From a checkpoint of a small transformer trained on Wikipedia: 330M tokens.
MLP neurons of a small language model. Each row is named by its layer, matrix (up: input weights) and neuron, and shows model dimensions 256-383. Each number is 128 + 32 x the weight over its row's rms, rounded and kept within 0 to 255. Numbers have three digits each.
A block is one neuron, or neurons of one layer that tend to fire together. After each block is what it responds to, as a language model described it from the Wikipedia text at the highest values.

L6.up414:084152130089165075130159145132164136157111134103121104106095104113142118164158109101149160096136128048144092106162157095145077131200154138130107189162117110146094085104146155113122102062161096184140057121081152098111140096127063107138139161073137169109152106118118142146145133145149145199177176100119137083098127089127177118141152147086117088111162149111143164104156087106114138136157
L6.up591:120141133183119138061165149145159071087123148145119187157154134083160132153150152169154160093063076087131139126088104079104159154125108095141141106033233087082096179130132153103145105108175110137130109102145159144069156088162151131130119126100192150081180088136103145171130090117137184107172117159155119040161110150162171115095150065115140179047100147119099115152182140127176127175145
L6.up842:114152147172116062096139165124138148119121117186081099178109175108101094160120106080128147072112152055104110128166131142138083154088087100147132143124169130129073111113152099185100117110081150175080170147128117112188109127150193085142057108070127124123134145149117109141137155117134114154201116149102102155151177129107099132152158113223101114085156158074133107149118128097124070106165
L6.up1230:136147089126129154071150187086149154155092110138068110130110177122140143121103150110134127110136107137162139130125118128128158195101134139179108086143169101133117147151166155158151161108107121141122077082096112133124125096170170073140108098084138201141094134127091138151070155129110136165150163119195116151125154091077075148098159151098154174072131080148070145091154087102122149145138
L6.up1585:124186107109149138122181161147149128130162149117157168129104081106148099159109146134121089109170147124126108140145191064141089123127133111211172122151149132105159131178100208153162080063116171072149082121141123096176148100090131198054132199089137099078187104089123189126046081129090182134125101163083057150156110194119155097146153086184110113092106137119116108119189127152077146156165
L6.up1722:135133143127154192104078191066162146203126087104098136135118123129148114151098111104206176131093120132158134146113150119116112176135099130157151136123107128177077175149176127115170123139100097153153092133122151160107148080146117175125118090096129110131130090155173147138162112118087143153073082109137110130090103081059107103092175152104115078117142108161145136109144178132131124155154
L6.up2163:091120098134160075059141150104165171109124159112104102077110161097137159140113113112117147138135151100169137187143148144068145144109098118115032093135139107105070136149097127143173123137066151100118119150082179136128107085124109093104101140114102142133099106130136107187169154165117141163112121090069171128163135148116165135143142174178127132115085162160095148147166181105146098157109
L6.up2214:136120084150125187105081173180143077174163141159179149127052186108125195149071135100122177137115128088104081055133150082109122125127132141175170150087130140170130124085161102118134093093107139117121141109182141060147117127112167159043145118105156099121139105059146147100157121145130116185124156130169180107124145108136096150191131120133093098085161145088118149160109195098149143099150
Responds to: Mainly table-cell pipes right after a number (attendance, score), plus biography or description connectors opening a new fact: born, to, where, developed.

L6.up139:107170093128157125170098138162101141101060100138094126117065149120085110106183112126099068180103113212169121144127118130090076180127111166125131169109153098142157164142154126117190157137134092119105095096104133157144105102180085124144135154200147188105132139078122153095138161121149073185130123110174132148182128146127095123113075174078110157161159171135035138124111092128158141133099
L6.up211:133151220095163130158161160156109075171099111089131127178118147185090108173156110177115172114188094129095079155137077129136150083086091078095118168157173109083151190126126109127125152120217164118150118090087081139108122156115119160114086192186144168152138094124116119130163118138110105129090164097104115083134123138122077092163130124152136108158153121140126105107094148110108159140131
L6.up338:119129190132160145101182134139109089158113138130160140108130069170096117120113123101136083088208133108123075124174095109107133079154146101157216161134127118121066120049154174099095119096098163109135190113070110096154152124116130156170090040127154111113039202146134159113135132091116123156145108121121137090183112160142147087084125187160152168132139132082151136135154153103182106153169
L6.up477:116131165168150125182141124125131133148060177102120184118072108121139200137124148116100137162105134155080134123105141166129150072111167091066150099144105109120022127083192123167104091137116137112152150074145119148134049133128095171143128148198067157111161115109157125128106082123134187115129101174126153118086124140149096137111180071101119114108096157154067103147131135123163094119110
L6.up700:113136174128097116128173077144107080119145132118167226176122139145125089111145144191132130111103149169123087076180182093113135137078116191122126126076176076137110125140103147098182112136121107161164102115140138118129147072126151159064122134070148111176075107130157185139138139076092113138103126117157171080123107129107089155154109150124142117190118175140060081162119125098125088199119
L6.up1148:123133132122114146132130143168095101131139201141135189118110089171153115151087095121146148108179139154162106150131151116156163097059132139088080197175114080140073124112161141145156073173093157128129097127145153126142105148116142130142144093179121160165118148127100144064182098143131072149146130161044227169091134094152115122131167160081159137166124169099147130167137190116161121146151
L6.up1476:146121153111166094127133092065144169113177109168116121137098107086141173102111063149122120162153073156073128064158179131064072163140140179123170078108126129142072134151076167193128118086135146125150144125113144111144133094152142120081138103155171136116120087109098202154126173153188117108038174082110153147082142111132085129102139144114132094103149198097095068144141145078133058172147
L6.up2206:176127105148067128120174050171143185108151188182153070179128072126103179137092117156069149167151146166113106128157184099132177112079176156105109044183092141086120121107143147161184110111138145138163142121127140138125124099111098061096041103111142153183098044153164157125076142128073129137122095171131137171073099167191107144110126141144105118115133110126100165116107156055079142130135
Responds to: Line-opening "- " or "| " that starts a new row in infobox lists or election tables, often near the end, e.g. "- Conservation status", "- Website", "| Democratic hold" after Total votes.

L10.up1661:126146105139161081036156190145146137119145179084085195115149140102119126099147105132135143144134087092187168135144121134140128191084204178183143120143128108100163110144148053149134126088128154119107081159167110073120119142115177093117114065121133102129123092168105133186140193165152069147082211126152106128146131140086079145106074173115101073076093096105127131120129148166164155159109
L10.up2138:113159182151109109130138167173160052059093122112133187117136106108146116145120133124092113133132104148104110171183094121129137102117118177191124147115178199158092146104075065172102073110126145130069069142181118105118111120144120147147120108104120156120120115121040187177165157121137095132128116154131146135107129166105128121176145108122106094059087124133095110107156155137152209135141
Responds to: Fires on the token just before an upcoming number, such as prepositions, colons, or table pipes (for $730, population of 185, Total: 22, | 10,317).

L10.up1186:056084143091070125144144135163080070109126145085151179192085171106109100097072135115086087185088139161167155114127074096139160108139114164190110124112081157110096137112100180145140140153094087082113079100126150148111128147075099079146111135119146144138143107132097096110165101103127156136124157094141144137114121187118123136140174138112105069131153093111142120143124171049088094134139
L10.up1367:112104083164078146086092125089153103098102095071105173153115142152095138080152133107112120133123183137104128173186149133131098131142114152069115149149133127152039128092121129091110158121160119095147175069137147106073130175130174152070164116071154155146203142142103121090116131049183121084134087062132088157159140180104126185194164159119104163081135091152129155166131120112090136149076
Responds to: Decimal points and symbols inside or before numbers, mostly in election-result tables and measurements, such as 23.19%, 14.5, $160, +6.

L9.up1011:132117123158131180132118113118153123123151128167167139114159115143107134111134151113131160087148129169148112101122135171145160164203093149125137102097147088180094124192172132075045158109150078167186151116077106131116197062109213160127142123151136136100177060166154125105179048119116118081165128131159196156116123125126140094115099190136071102095050118108082117135154130091112105143096
L9.up1055:088088143095137094163184141157184148099145166141166150136151095055126159085102169071118093156127118151135168107144115166156159101104117154151104124166150100095070145099102132147097216061147158121078089096104141094100135123150181112106155113124089159119124146124122156133128090156091128121118166153106148125085110190139130091113193148159140129131158167129169143093152143088077127160126
L9.up1889:161110149091090133116118099148146051071171122147160113082069160177156132058163113081146099067094056162165191114142103140122125084181140093101115166121172158087116124144187119086144107156127113143076077108177181116054145137117179165118146098083083123169115163080145168114158114155092093129123152137155164132136144123145074179113162152141158140093118146116170115141132162111090117154088
L9.up2054:103172076120114124116124144146151107109090135179099142161095114126094148101134174132140121141108160159134162105134088112114120038135137109108182100119167107103078117128092097127125145110191173061154146155107105158188090082151142111157134099086084172101154102080093093185162124131127111074118142129093102153130114148140150165126226145074168164082134085176092148122140102076098109127138
Responds to: Tokens right before an expected digit, mostly decimal points inside figures (20.8, 648.6) and table pipes before chart positions.

L9.up186:161056097157121159103154115129155109111080117121101129178131153110129101172116140164158088118146101115091139124071097166128170115164147142140123093047136145172117057143083089091174135077135185133110183127126133141140132124132120114096123160149185121110162177099127103139151114161099103186087161128096133117130158126140078103188138097130095126133076127139133133115143145099105101161074
L9.up240:084172122122134162068188120138126139122164138084081162073135027164102180118090100162102172098108170134122138192179128097128106133105095116182145118102135148159111093122074121165169128126122181086129070129136110108087140160126170120106125135037125140139177157114092154115153112137166159180108125053117145164154131175112087125104139128134088078095105101060126107171141108133130136140093
L9.up1112:124110090109174128108136150150140212151092095101141080113118107101141148132118124085125151116084138080146089146135087086099141118094123131120130164104152142128082058151142163072164131144167135170145153123150122158116126117135140120106132117140148134145147063106144134114147124150109062160098118170114074123152169150168120071164153110148147114132152150070176104130163158114142131092117
L9.up1881:175129093149138117088099103136136185119144155091115120139080118117105169158085122177156118138128090161077065073084127182108112184121123133136140113074130112191126117195135075168153170125165122076174108129065159152064092129033080105115174050196116127188090131078152157185104103167125066121073082133152162127118149100140161127132137078106105062151120114113118124136083125153136087124152
Responds to: Pipe separators in sports results tables, right after a venue, attendance or event cell, as in "Target Center 18,978 |" or "UFC 2 |"; weaker on subtitle colons, "out of" and name word-pieces.

L10.up360:117117149126133108133142156150095145132118122149109119138137115106143167116113095099060141133141081168146089113102146101162218184073150165099127133164167137082136073098070134142137133081129170142136173141136100082130135180047102104127107098120072140135085122115088149085126102112137095090086154133203091153108118134167126114099163170111156166063141098119139161142148154078132120133139
L10.up470:090124145116149106115155171141129080195146093115164127114069121133183172106110080156164165084215153162144127121051137116103176122086114129079086170191103137121109171086093148133140119089166107127185141145140140088150110126099094164152068113082104147132100130141145082090147128179111120137090116166085116065122086115129117086130111160145195104119140141147157169124107183111105116228124
Responds to: Word-internal fragments in the middle of multi-piece words (anx-i-ous, cer-e-al, char-i-ot), plus closing pipes of table header rows and dashes starting infobox data lines.